python train.py --n_layer=18 --d_model=512 --n_head=4 --n_kv_head=4 --head_dim=128 --d_mlp=2048 --vocab_size=13324 --activation="gelu" --norm="layernorm" --norm_place="pre" --norm_eps=1e-05 --positions="rope" --rope_base=27800.0 --rope_fraction=0.25 --qk_norm=false --attn_scale=0.0884 --bias="all" --tie_embeddings=false --parallel_block=true --init="trunc" --init_std_qkv=0.0227 --init_std_o=0.00378 --init_std_up=0.0227 --init_std_down=0.00189 --init_out_by_depth=true --optimizer="adamw" --lr=0.00108 --lr_mult_qkv=0.7 --beta1=0.9 --beta2=0.98 --lr_head=0.00634 --grad_clip=0.5 --warmup_steps=230 --schedule="wsd" --decay_fraction=1.0 --decay_shape="linear" --final_lr_fraction=0.0 --batch_tokens=131072 --seq_len=512 --doc_mask=true --train_tokens=508000000 --steps=3876 --dataset="wikipedia_en"
MLP neurons of a small language model. Each row is named by its layer, matrix (up: input weights; down: output weights) and neuron, and shows model dimensions 80-335. Each number is 128 + 24 x the weight over its row's rms, rounded and kept within 0 to 255. Numbers have three digits each.
Before each neuron's rows, "fires on" lists the tokens most often at its 100 highest values on Wikipedia text that the model never trained on. A number after a token or word is its count.

fires on: " " 96
L15.up363:134126141138110153112113088109113094129138113096132138103111134131133164098110143124128128168082148205141099160134121140147169102126159098164117171132116150139129134100147140131115092178123114067108155128135137137142160108129095147155150139118078141095165180124129122134141095160096124133153109119148124086126130144146136091174101146156160102087091138110115123144113103103138158126118145101157120166167088156121128127172125143093121132118110110133125108106084135155131148102131141146162143124067140097150123116157155084142099145119120124104122145137160080099133168124096137114134155135140092103147118133131122148117153085157104115106115116159142149117136062145114141131162123103155120146156059111112160164155142128152111142108143082154164151114103133093088131137153172
L15.down363:118136078140107184159110102172104139079178159161150117141115117119093126113136130134098135122129157144129138124152114136105147104138093131113158135116122097117126166162119118088171146125110123106140094133107106110170150148133140142130104121081132146136128133148134127207110121125124153139128131098130130139108112131178124109117149122125145174114109120071123143184121102117136141110134159141119155145098147157191126159145151160103136134165102086157153135169146143133133108104136114126107098096143111108118125132147144128149129146142133132123109154127071100088143159156097166105099103149142149100128136114144096086108105141138117149116146139137136145143130128128158138129174133114157152117143143119108073166132166116131099091168137096130120139139142127121114154006104093

fires on: " " 40, "." 20, "|" 13, "-" 11
L15.up1349:120104130175168134135105113115088156142177123087138117126124123101131127122163137131136117113137102092122138096145121127166115166181136135164112078108108158152160141092086131090118161130140154080115131081106120127117115096111181121135107126112167114131141125149150159212175120156142130159117109099106096146128142149096105180178153093102184174132131135164171150105186109143139153112114115139094176135139103106152109142115154089126129105120115171134122147123135145116136155124111118156093130085089109111156131115126142131124108143156128130132136082147136129115174098141106138121132132080091113136147113137135156156116137103115119136111117165155161117136132139127111120085106126137089147083141145128134152121128124132146088115168150113101140144111113164144148088136174126
L15.down1349:139130110136167109118135128109123126128116114132125153119137137137133155147142131103099105139136149137139119116099155000113149138131093113099132094141109118069144099142173162126147132126114145153142162109114143128114134117134142137106166137137146120134132132171080133134121121142121170104166140134119121123112085111140106083122126189121107152144124128101117079164088114095105120153140127122143101126099150123140148122132138136157119147135090094122134166129133117162102069139120120113139152148147122139119097127142123138169147114109099132157118128105157082118133146162140107158176128124124129091106139132153106092126106128141123133112143096126126122109134077144114090105125115122165119135145120167124108147111112118135156139141123161098128120116180131118099136120127160

fires on: " " 48, ":" 6, "-" 5, "20" 5, " |\n" 5
L15.up1:140137151147136100128124121139107109112147145135153155143121085111090156111174152125118123120182146134137125085137152131134139127119126124152115130129108102148156097119163076151117135173132082149129150134157139100137143163140153109178120130129116142143101144112156142150143142081131119178136086116163177127116170126124185192094132137140111109169101135118158154133186081142127128105157126125113116158147080131123147145098103130117102113129149115137123176125134130124120118132141092124174105080127148084143087106136106120134132090155177121130164133169138121115152134142143099150144135115125146139133140115109131145090137056110130141143120128157132186126146110118118120125140104109122178139195110136083088118159164152136099166109120134121077134131121135161127119078143095
L15.down1:085100122065122142122101111126157126097105153128109138161143157134093129109114101117119161124088130160138119156113114057118084125140124185102119070117128207137136126139097146106094142119095152073131092145123112115141127079140114132083182149136112123123078100151136146136113148152191119139135131139110084117145110156126119074144159152154138115147139154123119115121103121100108095104110150145114152143099154117120108137086126085109138133118114135142129121115135085127133158126100126128114131106153089169121118164094108149125154108091121133113130153174111128176116051132144172139148123131095145132122099108115123123185098088155158117125129090111124084137098114079166118133118146118114092128107162182115147159151102108115135130150147115153126136131095086105096175148095170

fires on: " " 38, " re" 10, "–" 10
L15.up1833:138134119141095151107155117095141148145121114131114150136110115146124131122138110110096110124132102156161113135155121089168127114168111182128162165104129137117127162112152104109166165151093080162098151128145138120149113114117145147142166113074083101085109134132129158116163157130134126136177111064188096116125071144155130141134116121168153111154132135141140123137117110093165090119103105164151112106111110167135136182136104135146131123155148165138185161157110141143143133125126120143124113148147141117134153090148163140142090122141141141104159130126126121116179108173130115090134126130091111136153189135140116131166117152164088145115138161130129144107088113078097138127162146106141166148125088129131103118160114115107084147149134120153136115145081133150114101127165109
L15.down1833:099135132124133189120095182100154109144119128078144113115124178138129128166130104135140161185125109118103129162155133136132118151122101130190076091121108128137088139119155137127072102151150140106111114141103153133117144139102158117140155117154153123098168155193076147136157125164117125152152072160106171182149154149092141089120094128105151109148062112103131147131126160167100139190124090158134097098106119137119105117133149145124110124122138128143114105150130085130139139142151105137117173107118141143115118151079101093127124166146148095106104146162153131149094113167121150155094103175122122146094126129146102115090089109112148148101123125116105150129118129131150118114136168134104121119128118130095161138135099123129142087109124119119125135089152159121132083125112164

fires on: " to" 19, " of" 14, " as" 8, ":" 7, "17" 6, " ab" 6
L8.up1445:149170145104079125188129120094085136136131142134159107163100106123123116125118138128095116129124101128130134099125140098151162118149134125180152148114135131123169174077147104099115116117102108116112101114123171120172157134116155151089103119123103162153118146081118151156116078116133137127110117114105150121155096156133114117125136086119167149162175098122140131085094160106135137112143091134142105134139078136154155172120164103166151149113112168125112128115131110148143153159123095115150123103147114101147126149149143167131121107160081099123122117132118130138189148092129125095164096135091166096102133192101169146134154134091092176142110148146129173113163118094093128111148150171102126150120133100141128144144102132122117056101120123127144121142134127084170172134174139
L8.down1445:100133145138128150176190125125125101152099144072116162135166119097133126120110170110159155121125142111096143159105157084139133166139122134123141154140133129099150126146156076131127089139079109120086143131136087142109122192113156105091095104157131139097082145160113135149151165051128138116132093154114152170107104150137128133077137103145134084133145127127152104115093086136106131127117146127106130114137142080112180154159134058140095133142088142150149109115140145104140095172120112147153123141098164145149107142105121151115178191123135103139084124119114115117165117121188119138123119097126139114127143139142114125131148119094134151125120117140131104151118113155134159083120147161089132127174151114141108160139150121121092111118112139116088177115132137107079110148130119

fires on: " " 37, "-" 25, "\n\n" 8, " as" 5
L8.up1230:089134125151109148186076165141114124094096160099130114123166117105140124150087158099162108118125113121130138112098139137147184155180106150122146159081115100125164145086096113140120156121146116173110118120110080156138152132167153087147106076095134142122178122100121157120139151109118087170086086160121105131125149123168142140115169082127115122154143122110150120142135147122159090132114104124121124119133120143128143157142101133111124108115156117144158157146120096111146121143112092139131124068043131148128123142150098102100158134161122149093121146126137140107111098159109157144103118121147123141188113129110144167118112136172115122149180136113126126120133101137109146147116145129125127137096135111139158165118095129126095158131136140119138172177089169180122128106124174
L8.down1230:146127132123140107113110133179131156113120133089167160102155136183134118104163164077166162117114154109127152141112142105117146126152125138117139092144094149164129135100101183120107092122195111110111118113125131112124086107156117097156100074126113142126119160127125137149117085128138149107147154129100137150117125114139150132132122128165136105146148114151103124116151154149090158139177143121125150120183140127135121130122160142106156158114165114137106134099142121163119104100099131105123081151116121159141146130166116139125132109180104144151123109140102111134118097096151119113102177132165137128139085095161143095157137146153097126151100118088136115123133141150129161114126122127122149099084123152123119125125111120113168128132153120135139153124184132117086165134143140

fires on: "." 36, "-" 22, "|" 20, ".\n\n" 7, "\n\n" 5
L15.up875:116094145152132134117094168119127128146149125133104163133124079081100128110149176099144098079145153162097151144122134165146136143146134085122129169186188168151153120105095096122104127159117155133119128166117129141145110115162145146124123089052125130113121109097104107070143106094122128112119161138096088128154109135121170135141146100104172098130113145110172146132161149102120101124131158170107136139123118105106096132114122125115150111121122170126117090140126154116154152178097166125123130129121129074130108117100093139122124140126101108111174185117139166139116090085119140127100129156080143153102145120139109147102136116146137162115150102113137109081146110143152115131083131119140115138136108120145113108123121095136087123140102095128086106129079141142144130087130152
L15.down875:151146146116160103132115118105165142141114136157118131156133154147147152153123126138105118120102132110093122124134144000117152091132127137128151126153122144131140120124255105138128106105103111128146117127123148140108143129103113126134133107167110109169130148135126137109110121145105138115128090140127136142145119122101101109074109150126108150124130115113145109161148093127157134133122121111121103120124125139085128162092097134138108134138059121162118145137126139096142116115132135121146117143152126145122098165186139128130137130091114143141124112115131161133132146129128148114115154114143136149096102134129132124103135132113116110142134111149108110090119141118131128100131122133121147105120151096097116131150157130106123157105114123115132162116131120085158100130112098

fires on: " of" 14, "\"" 13, "ing" 8, " on" 8, ")" 7
L8.up1371:144104094125134159139112135140174140128115112114115134111126123145127096091137131100154091151150080191092088110167115122130139153148107108134126084108124143122180126141149169114128107137137076146111076110142132102110101101145171110155094150108092161107133123109089094111122113137083090174151084136160163113149160136166131112142123108108143127138188102148155070131155122137118132132129105112177106183092095093112148121149111124138095117113135145095175136103140123105101132103155101157108140106130133122145124153136146154125130115152148149150116142120132107116140113115091123127114118120126173146129133151140142091125120142101118172148124134134141135174113143131101154149112109144103115120128091107138112147135075083121099133165144135106111163134130159120150156123164110
L8.down1371:094133121104105124138091102106143139103137121167127124147102133117108145106105115171111132104147119119166142101139173127153157156114162124097122134097110170109130103107108159167135117138134168115118111162124123124124111173119117135135166122094151168145093142140147148129129134168141076110100142128137135125142058141122140127107155154132120142113145126094155121104193131065167112139118141108130113133098172144097106100135093104094164129168159146139119151143130098129126157147134146105179165122141117109139139098115187131130156178127138103093129121133143151153140115120135114134154147092145106131121145134122126128120145123125160097091123098123125118116110141102112125125113105155144158124161136113131120122155147141129121129130091095123134115135146155126147121074114121

fires on: " " 28, " G" 16, "–" 11, "ese" 9, "20" 4
L15.up510:133128122122128105121123143124175107140152143138137141126127070163106089130110157124139117148100111176119109132141158107140122098152131132141129131138156150120155116161116105134068116123115134144116143127105099124130113134126128113107107155128142155108097100124130125116152167140119150119130083105127125109152135131142155142153105146129124133143125121108143091090154120124107134111102151127104107137146155151152119113140097119087149133099131130171113124147135157157121157189152133157196143097153150083190172042124164165071139129147161120146142126106154190109153100167122115129132134119137154161148123151121139157098111139163134144167119150174135132084109035104094121109134150124115144135085084117155161085168125088133131144100150136082163177171099145136113122160134133
L15.down510:172131117164132126137113140126071072112144133122136092140132148146109100149148114097120101073121150074110145149153142162132146127159105121145117138141136125080101137183077136081142130145138139145124112112178126113130118123129153106133164150112176145133136132187112136133135127134130143126153125125091127171124123137127156108079128102089117166143104094144175121178128071138124140184130141130101093170104129159144098149130186150104159152135126104101128163106136085100100085103120138133107157124120144138119126110121112126131098138107171129094124143118123179118121125115125157164094121190145115130089149118150100111138137089135159105131136146140147154131164100125151117093101146135104089110128141146090078181133107118122150087147140123125135127088131155143122141109093130

fires on: " " 47, " box" 6
L15.up617:117134085152096160143143170116138131151138131098154150115087126075115135119173132109116143150158125119138106127138154094116082121117087100126148187111141197125161167109146159144116141127126121135141146103103132132153147118096099068108152154119079106116154119110131115142099172139134144154150136098082128115121089110117151055173114108176143161110087116096121119150166106162121161107085142120130134101165118097132108150088121114085102169094115114149127108124129132127113158116132129165129129123134113141156127167093104074117087138108056145137110139139117172098136112154089153093145144132172084109162122104115128140137137136149100192131152095124112170140091140118112141151166172108106122132098129141137116128172114132126128087115156135120163125133089171138101099109129156
L15.down617:136149086149142133098129090197103114098129137161123151146180133128120108145154136113092112146129185093141097167125136173121126132119102167088086104143125125093176128162104123169151125130107153119124127106129113187102124139114115137155124097156179150119141102144134098160098097106144123128141077130133118115124176171121147085133152154095124147126108139149140131138117129138151143123140140158130113113087157157139147114141118164163103080105122143156111114115124109119126099132125101103122149137107144147141063132109106139144121143141112180079109098135158148096098078128137118129126124120119133095165172132179133092094148172143095127196097118132138131124146161124091134129154124145119124113127142151140089158129115094078107147161158112127144158108146131159112130123103115

fires on: " It" 16, " She" 9, " and" 8, " He" 8, " he" 7, " she" 6
L8.up246:083130079132139116106150104148106154122124086100141126124126130146149136156105133070129143127181135105125137091155118131128108137126122168135159141117138137167131141165138136123116172122118116139106111114073113148128126107075165114128128129143127147097113095093116135134126141157159063150096167103130174143099126105136149141126124118093142171174127136118112147119123121148150134161105139146131157086101103155109119132099156116133152152139111119081128159078124121166144136128128114104128096158116108142133174137155114103094103123123092170102106108135129143132090124085109163128089139156147156124158076178144105113146118114199158140134137137121102107135109165130134132146162138125141153123132158089141139143109146115158141115163136084095128148110124159141101132101123153
L8.down246:134145131149114081117134114156136127103135120070114103110162132091135157148114150109092125160068121104139116163125093127096150162155120135130138083131156150084100133129123140094110115139129088102119149101162171104127145130142105142167093140053146087144161103116125121124094160147120145102130179109107140146136125134125128126102179104186134130114127162147188108095159121114144135116157116152151119151134106128121102118087137114107124150149127114121104139152111149114125163157129104126129140107150102125120159116106123107171141110120183151151162106088138086124121103120157124082136166159120134106114126155128120145137110136120156106136117093128116113120158127134101150139118160114117106121138141156138138159167108166138106127131128136116154096108173092155106195130131095

fires on: " He" 28, " he" 17, "-" 13
L15.up1407:150079132138098168137131111124147116135183163126140116158084140129121090092128140140120121137125123098142149173145140087156085166175141121126082132129161161140142142133132088130129153168101129115140175137116125129123099103136138113115155110109127124089122088124146125129197088106144135121155136146116129126128107120140121149165122098117122160124076146110147152189132142137127125105103126117122085150102114132133135120170089091084098169123149107120188144158135122164132158131153093146151160129156163118149122130121137138134102110165094137127123132125118116108089123139109109115138055125118142121127135122095132159153107117138145113097097112091147126148125099127116085112161146138148155162136116101148120118177114114146074118114149106106128164156080142137157110089147147
L15.down1407:126115094130079106121165120145162126154128122104139209165169151102144134121152142123137104104119137063123121135150153101119109126082126118136098117146138101085078135128157118127109136143144137105124146121126112143112114127119156153125138154145136139112118138137087119170115133139106127117134143140095124179134183148151149120118100118141115137136090131145169136119115137129160122121101156136131144125105116120150151148113149144132131089148156102134097139148102118111139159119146122090102102159139119142127104142089137120163124096123135133137093113126105160106144145119140136141114069139106129157018152137145103115126119139147112100154138120122138138126120137118137103119170155089089128123103144176134112132114135172112156124147166109124145113138185120126164139078157134

fires on: "th" 23, "–" 22, "-" 12, " a" 10, "st" 5, " that" 5
L8.up2023:124123129156124090105078129096112152119129162125157079125111107116133115126180183110114154187108135133097088127134160115129133110161170140105103124098119162151138146139118128129147167135124152117105108175099151141154150148119157059133105114141136129125127104116158162140154094129119140099163089093118112122092117108136177132132134124139184195143129142117142106106145160102169127134130069149150112136127099133171132105132111108119170115116137124165135146124125100109149107164142113118176114133127155124145125159122088138145155134182093105067107123157146135119140106110112158119122136121148113127114103131080131173157116112142090104151108126109128113129135133131106139113203157138164127126141157096158143134169142112138132128157118130169115147151124153130104117110114155
L8.down2023:109123097144141118117113115106148144116135094159140142124134140157120084169104092160095078116089120104131167148085157093126161133139111126146141097153072103168119113136148162121166118163142096131164113135115121105154133157128122157139152108104097117149139128150179140112083128102099138170112145157176131128112097149122132136107136166151117114127131121140120144170165102096099112124111180130114157110103165143110136135133126139143110164112192137098112133146128077134108144124103176137092133081104122145115124118134127136108141101135125125131167137121107131111105157136106094133110127108125119150130112101199108116138154135147134142128131120140114112160138102146099145121116090116117151153110103141139121088094128130065130134099154139133138146162110153101142121160082157

fires on: " " 35, " first" 7, "th" 5, "don" 4
L15.up752:122098126149098143114120121106097136168158132135116111123114108126159104145122149107127128144150101098100068129146135118138174157109124143132125109146154128106148122099132130129114156148134118107106179123144134131126147109180160124102109165108141142141106101137127148126136131155128114164178130131126134123147104118139138116162146087146144146140140110151151085152161149117185121152113142117150114099104163126115159111162150110124111166132167158129148140117111103113152134155132143128152166126135157120120113106116091099154116098119158075076093145157127156108156114148118095135111129134163119115128114125146157160114111148153139102126180131171101114111147112143123062092159103119127121108083105158076104176102113139154116162126084184140138114129152160121153140144163144
L15.down752:155151139152140127096121111130144109064144135128141093116156097143140149144163114140091128111125145094141154110160110145126102124119112097148110151128132129123106133129092147147126072138127137136148161117122126129141113125134131151143122110127174108138167100132141164081141134082137129170137164089141123100131147120170130140169166103135157119110110163122110138158108109145126138100139164157168122162084092124155117150126112145164138132129117172102114090198113066176094137143071116115086098129119127144136123144092099118134125124123156117139120116133107094169120125120141100140102120129114145119118104153127139136099100107170137141122132120085170156124111112105104134105115145120137101077165106177128089123162110104126147112105114104116132147118100096166145083108121127

fires on: ".\n\n" 55, "." 31, "|" 4
L15.up1026:084170107156138124106164139119128199148104144080114098162156113117168164129143129141139119063184162167121161185104118160123121181147109169127157131133157140146148103134078123173087135127112158128133072138106155093108123111138128124141107139149113154092143113119144145106158134134172141099107134151097144143116095146188120165114160097133173133110102138106144132098148113166107131057090134152138123136179161160117103159096171142073131122119170160151129120130133128157151153105154144136105130105098132143138158108108146104144122135168126143138107105092124129171136124102124094087139128125094131130115105150128122096113121141105111151074093136109136142118171176119148138124132120147146128124123123147146122137142117119142111143126106139142159124124098103125114157083151142
L15.down1026:133148125137108173154104155096118148086143130150149135101140153107107095143145132130133128142111142158127076130163123000156116098139135144125135123138102115126124154096255126134103086088135123127112121135139104094119132118115143126145117142129150110115148118126113130134143152126108130129132103144141148129109118140126161128101110160165117087128132131137104108152120161119155104153147154115142127116087145123130107133150134112144156124147053119132129170147136136153105109120166113104153125125132119143136150133147158144116137113122158138125163144100124155130122135139124130152102142116113112125121121119116110107124121133142146135114138104131130161119126127122118117106134128123124132145100147133108145120133131103136101133151117152135178134160138144123120102128134139

fires on: " as" 18, " of" 14, " de" 11, "." 10, " As" 6, "as" 5
L8.up789:150144126120105169138136144123141163099098134106119099155133098123171152126112139119105113137159102127175079100118125103092142109111082102125139152110133154119149130076152135094127125188151119143124119105115112090165122151123100178114128118108098111140130118138128123160154126123135129105083109098057163147129153114130097111114136105111132149119125172156208138130162132191110168076115127173132147114123102109082168125125130097140146147133130139152137171111082118102119141170145132132099130149131126114149150150107136136090128117147146143139108122116110132123142150105120125171151135170110184078122118178130141121124125146124115125178104107098212143158126165146064142140189152149156150136153123164126113144122117154117164092116126140170089141113144132123121147154165122
L8.down789:116137124112109142153139109133148117096131165065130139131126129137123127138114109151096134157101116131178107139177153131147131099111084134157109122144135119121104109164104173102155128139148154173164090139108119144107118145083142097116163140122145136134100122132094122082117131093094124116168149101082177115116099114108156140141140128133119117155112136117118100091102105120120128090178145100077099124173153106123117142114111088098139157155112129170162178077110129141092116069130133201153095117126135095160162145136105130112176117153113149113115142112165134107086093089160193143113146113156101129116155129132137095117141125125142130117157126105143106136144142167132133107109142118123130151155121122123130134131138108157104145133136117129127142103107104156146087115128149

fires on: "." 40, ".\n\n" 23, "\n\n" 5
L15.up1100:139141119103174099161078117151154141159138152102127103097152110119099106143100141134130078115137150168128165116121128139122142175110110128129127112103142136141107167077108119148097171096125141138109114145125152137127129141142144085111119106106135138076125130102101140128114146113093121107127109135157097111152143082145107180127185097142149142077107119115165174093139133163103112116090145114105111163101143149101127129154108095103153112129160146150186138101146159130124144110110123157135125134118172149112168149127117120156095154133141095081089161103134175140134106089106121128120165152091126094133116135093134135117136117110117172139155169114122131082120115105118108151144117107082139160115141121162125149127147124147075102127110105120131077099105134136119115111124117
L15.down1100:125125107127134159131116121124122109141096130140162131105126133109128161137112131133102146160162112144130144129151133000093122117143122170132097119117135107141114113159248126121128151117176094146151123122120081140108117149122123143147130100135130138155100103167131138128110158129115136141140152114147121115148106145106131111119133142132146147129128126116110101121159112148136128151112110109146118115142137122155112134104123130124126110170083097114119095139137123108132097130106092117112155129116126103173125114125106099105129119145125119174150133128135082129128141115129130126144123092136162126133100162113115124098145122124165162142114075113135136142127107124123116135100110130116107138164176120119151096136150103130176132123118135147127160135143122114118149133120116

fires on: "." 27, "," 25, " " 8, " martial" 5
L8.up1446:091117098112120119160165111118098154153126164090120119121150140145116141162103153086120129156110089142121118121141129100135085134183141157161163113133128094187076142180144103138117123155117134125110154127066146151102116118138119108101100141114099179077132129131109145168114137150151104109106110134079128114139164074130140093124130143138153125125067107109127119129099155140124058125150109132114129112135146137127115113124169097135169144153144157118137135117140137120163069121129137137153099142129152111167157156121119130085117127138137082077129136167094185139141135139104124112099163124119139095109062184082140147126132119125083129104113127133145123147157153132117140124162138125090147113122132165126160143148113125122112130088132153123123121138152131135123110113162156
L8.down1446:170158101148144111154118133155182120124132109127167136119128153113144142145118100152151145147087088106134112120133105133113107116115088167118129147096106130111139138100125134116099101159154132138159109130150110134134149067139116159137155095105122059139142111080101099110127081176110144138158115101139132096130126121118101153108121089092123169133165158141169129172105191153142158130118102161110169179116111101116111116118149155152132150090156112142083126125143113106142149131104118147155118127136152144154125146121086120114095132114082141139140100076124138143139118150147168144082089174120164147123113123148128113133102099115168148143108171120112128125121121093081126151120157142131119141098102131138124101139055130112126111126122142138114122090155101094158156088149124

fires on: "." 53, "," 31, " " 13
L15.up1547:101119110176146085145132140075155112044150178122119112148100134085141124156159124069161152161131112175146120154147123118128157143129115133118134151082130101151145137147135143139100104126096151095136128130123120080164143106134117132133132114109093112156103100117139154157129125142160140159139100132111137120126066085160153136154193131138140132114088140143157141108134180119127127123134140134113175122107160112121097126120140112138123147088135146110106107124154153155137143195120118141128136111120115131136134117114099127102100139182102109055139120103099113135126113133071092141112176132135155148147117119137151146103121106134095142133152155130152153101138078114106150118160173133135145095079088145110139117128142108102122076136166134148109103118147138104102121112193157
L15.down1547:089148139155127150117142127107122115113157128096133107125110160093132105136133144107112120139100136118138124165120120075133140111130119130124133148123008071121143110136023245115117120153117141111118142134105132126146154146142111140151112104111135117138139151130118135155114109130140140140140089126085120123134102162117116141137127142126128114119102113101131115135125121088128091131119134137127153112153133129141140130116112149134255128143222135121162122132104160152108113153038123142144134123130163129131124124154098105115107120139148131116121117108149120115121130140112138136136130137118121143164130099127145126097111078122153132103124150117109123148109119151120111109140123039120172134125124111100156152155127084115122105142152147124120100146165134149124132129157147

fires on: " they" 43, " They" 14, " it" 11, " she" 9, " It" 4, " I" 4
L8.up1262:098136111112111087123107100157159115107145146147139125122127140129077132151116139115156118113120122079098136096169144086147140105151167155120128142140138157113159112124103129140114175126096163124147139168106155128105157141092119102129133085107129133139110130142136119089134134143173102095139138085152174156121114117119147139158128111187160131165136172122152116091118119122124138176112111122157124155092108138117128128131112130121144132103109168146175122133144126113097123102144064125147114098157132140133150081168129123066124133119091157141108139098130126146148119145166132162132128108151121094132125166136071161144113109185158100150138116115122131124103127154144111122144151097150149153150123100105147161113168089122114067183152075103111131111095146139123130098131136
L8.down1262:127155123142121172113176082167115107157125131103162071140108130145123133135119142149159138150130151122153075123121075114103152117140123123114147131138156131145129111159111129120126070081125111104122143141118109133120123118132147182122118138141118115103094107089132092132116152144134147125145155115122147131143131125097173129099121132094115105159158080138144129151133119111118135094136134098137128112137147097118094115094110123099108177136121132101108104147145102127156132186103113170125119106132036132167158088133118100157131128128141167145121112141167141097123099120143114121119123141104127145139124114154091114122118148103163135098136127148083152180140118158123137155160106107134096105055095184101129141151116155130100126144163163138118112127090132153167159105151111

fires on: " " 32, "20" 10, "–" 8, "19" 5, "18" 5, "-" 4
L15.up680:142154140109134082129149132144121124157199125122168108103185096119086103127147148158099157112125165109113125129122150131101086127146115117113115152110132130148143084108160085146110149121097129135114165121126113094106182131140150123149083116056128138165108118191142127126162126136150173118146089127154140162129122136142099186076140094135147100106079114114191152141170144139163103101139121156091120129121121111156124131122124154099099104110123106143164161132146150130141126093101101127148103086116162129138152140121085127094127168164139160142145102157131145102171127170086101141122152150126104122130132126119153130081141139165107124132119157098108135148108135132131115109150142124123152100169116112142157194134144182102107116113122139119131140096102115134124115115143078
L15.down680:096108093148130159078090107099180156121074136135138131118106160137125153140135121115127123104109113135140132123157116042138092139086109137126107078131115118112143105146209154159137172134120116103094106171123113119146136109121104130116127168153129098137159122115132147074120083129091128132093132151123120107152132109073146143165145124162137164111127116144075097089154124124085116173096108098111155114154130147094113136112129147156117142132134131123113124101119088121142066137193117132162098126104144101144120135140130100123132119100091122120136135120140107132128123119113158118135127094116119092097139135141151140170130119131149129108136101166160091155123059121118104113134128138107114144123168156109137169127144084137139138115132109161151099189102132093124148124115155

fires on: "." 31, "|" 16, ".\n\n" 13, "it" 4, "-" 4, " |" 4
L15.up1125:149127115155090105134124148143143128105154093061105138144096118098161159155133130134142106136123143114159138144175096149142163135098139119166152138149126116133136104148111113155110137145109151128151100134176125099173140131100130091148114130121133103103110113120166127140131163093090103132116158146138133117145115091134088128167184122125156108118128140133170124140129161148112107132115094132140152103135141122140095150057094129083107094130166127147135126146153120160119098154125128177129103133117136130144136124115096153147129143123078095128120137075145159117130138149135067083080115156142111078090114160073084119112117131104102121184161163138170115117160152118139119084178135132102132141106149120126108130145103165119101122119175140129110140127155140135170109079148122
L15.down1125:121092126094142138139134116128156152139137150170136159117115113142109147113108123114095115146110104110106126152101139000110122098134087148093154137123117175099121120082255130126141102125148083127132105122126104146119129112122136105133140093146140120156122150141129144155115148132113123087140140128127134128157117166108114123122109163124101128100129127123126127126130107113143120135152129107119108137116115103147116112130140126155121153122104124132099111123123141124146152122160133105129149151122116126124142119148155108101141109120137146118105123138119108142112118127132150111114141121103136132125143134174147111116151134122124133135134101135124131123108152121104131138118128144136133117120154120122102088122137102117120144126109134123126130134106129145126134140123098

fires on: "," 58, "." 12
L15.up1129:091170100161118125133130103111136130102117151097121101173116129104110108154119158119165158162144104134109099107173148136134121143145120123105148186150131127101110108129112130142108180121080084133133127113122066128140140116123107092152113098119153132123145161125112110137096117123168129144160121143108133114147152079113181134124147102132117129133111127124141130140154141153140126103078138106103131134121101122102118106124159139098138127176133166159110158137084090144139095140127115134106082127090145092157148136094112136127132073163153105101135093118127140125092096116105149101144163079148138151143088152125134087139146108146135129137111173137111114102092111169122178141123147130113138108125093086137117163158093114100157140135149165129150085146091152103097135106147163
L15.down1129:131081113128126118065124093129170118114108101159145141140152155095131129132165134162115099130117122137150117134110110129159112115124136085073108107108073105128143130144100162097107117129160149110169135109123126108134131150095154134137132111152153100083141125192131072097110111141131122101143181111152119089154074099152128165134103130111113139136139089165129148132127144080145111100137144097137096118121131106131148103106083167126146115136205104158130155100120126147131115134078187180152091127149179154140125126114129111140116103143103136102160130119108134144110109136120130105125134139154114167165117098115103137160155139137182176101145159134128107107111118111105152054124138090146174136114092148176097155123113149128126146101154120108145143126136111144082132120120139

fires on: " such" 17, "19" 9, " These" 8, "20" 8, " these" 6, " eng" 5
L8.up954:122133141127150144142133121122068152116150127163155114119096071087124088165120168118141141123115142127098102087102141103089127136157118141188091152135128123114150146119132170114118149159162131131142125113119085142129127122148190136178093079086138104123123094093187165163133116131130133139159109103143103124151102103150180191141057117104168155129169137172107105164155129122142133142101127155150094123137102100109139152104083135064085127105107105159149112123136145134155113118111114108170109120148153093139123090119085126186118159149118149120105142124135143108149139135096097119142161134116123130153119140140101125148112091152158123147088140106135132098142156156153122135179075119134169142118122125154137099129155143121124114122093157115095165131117136131104145119136150
L8.down954:153120117092132134139150148133097124141139159131133143162155161113083178134134060136117102079095129152138154139117080140116122146116100094093139117133142189141139126123121141115069108115126115144122130178151165127105171119128088135084137091156134104119124148088082146076100129144141145127129176141135084125108125128107115142175175070126140119119137151117152134166117132117143148102132170140135123104136179168164110116137140140117159178147162137122133098108105101102117142099083105132125106079144169121110159104102124121117144108064134119127134095108150142163091115107123098104131148101102128137135125141122121171155115140128137110116118127127127123147109109099112153161090088118133124131147145127130169120166135158153112140122159139147154127133142140128172093155141159

fires on: " of" 25, "ay" 9, "et" 6, "L" 6, " on" 5, " career" 5
L8.up704:143120112113149131112118105120132155109137090096111105134115151154140185125178121119162117126150139139172099140164096117133096126126114132140135067138119143128132118117133097172151117086140137153133106175097142088107172114111129097115140089135091143110076146092131139131172162133122118080133131172140121140113103129131152111120134141130166133126147143103154074125117132140113091128142144133136131124094161131129132109100162124126145119124127152071092129168092155103112125126168127144133109174126138133125129170149133106147158092120135112113081126157145087144146097131156118098109115153104154110103142152100104090152111127105129164130112111157155093157117147134153149091107162154148132139108089185123164098125093132085140095187138165119139130141164107105142128188130130
L8.down704:110124095174124117156127141141115116136136148145140148143155128100109104102079140123105157115125103128118160132123152175119176145106143152143136163134099144050122122114132168098154109129089122136157165096113114155122144121130101136123142154147146110157139121158128088088129119159119135189122166111148083147133134131088119143138157103119117158103101144114144111134126136120172190144093124127139105146141121112141119108117139121129120119139127153200139130100158077113151146113116134109149142120120110103122125121086119113100100196149126168130131107133142165148101135121116126154144112145139107115129136118144142154125108123134120125104139150122110145122185060118097094136124123112143180124174116094144109137124157120107135132109118111167142134113131160157116167103096105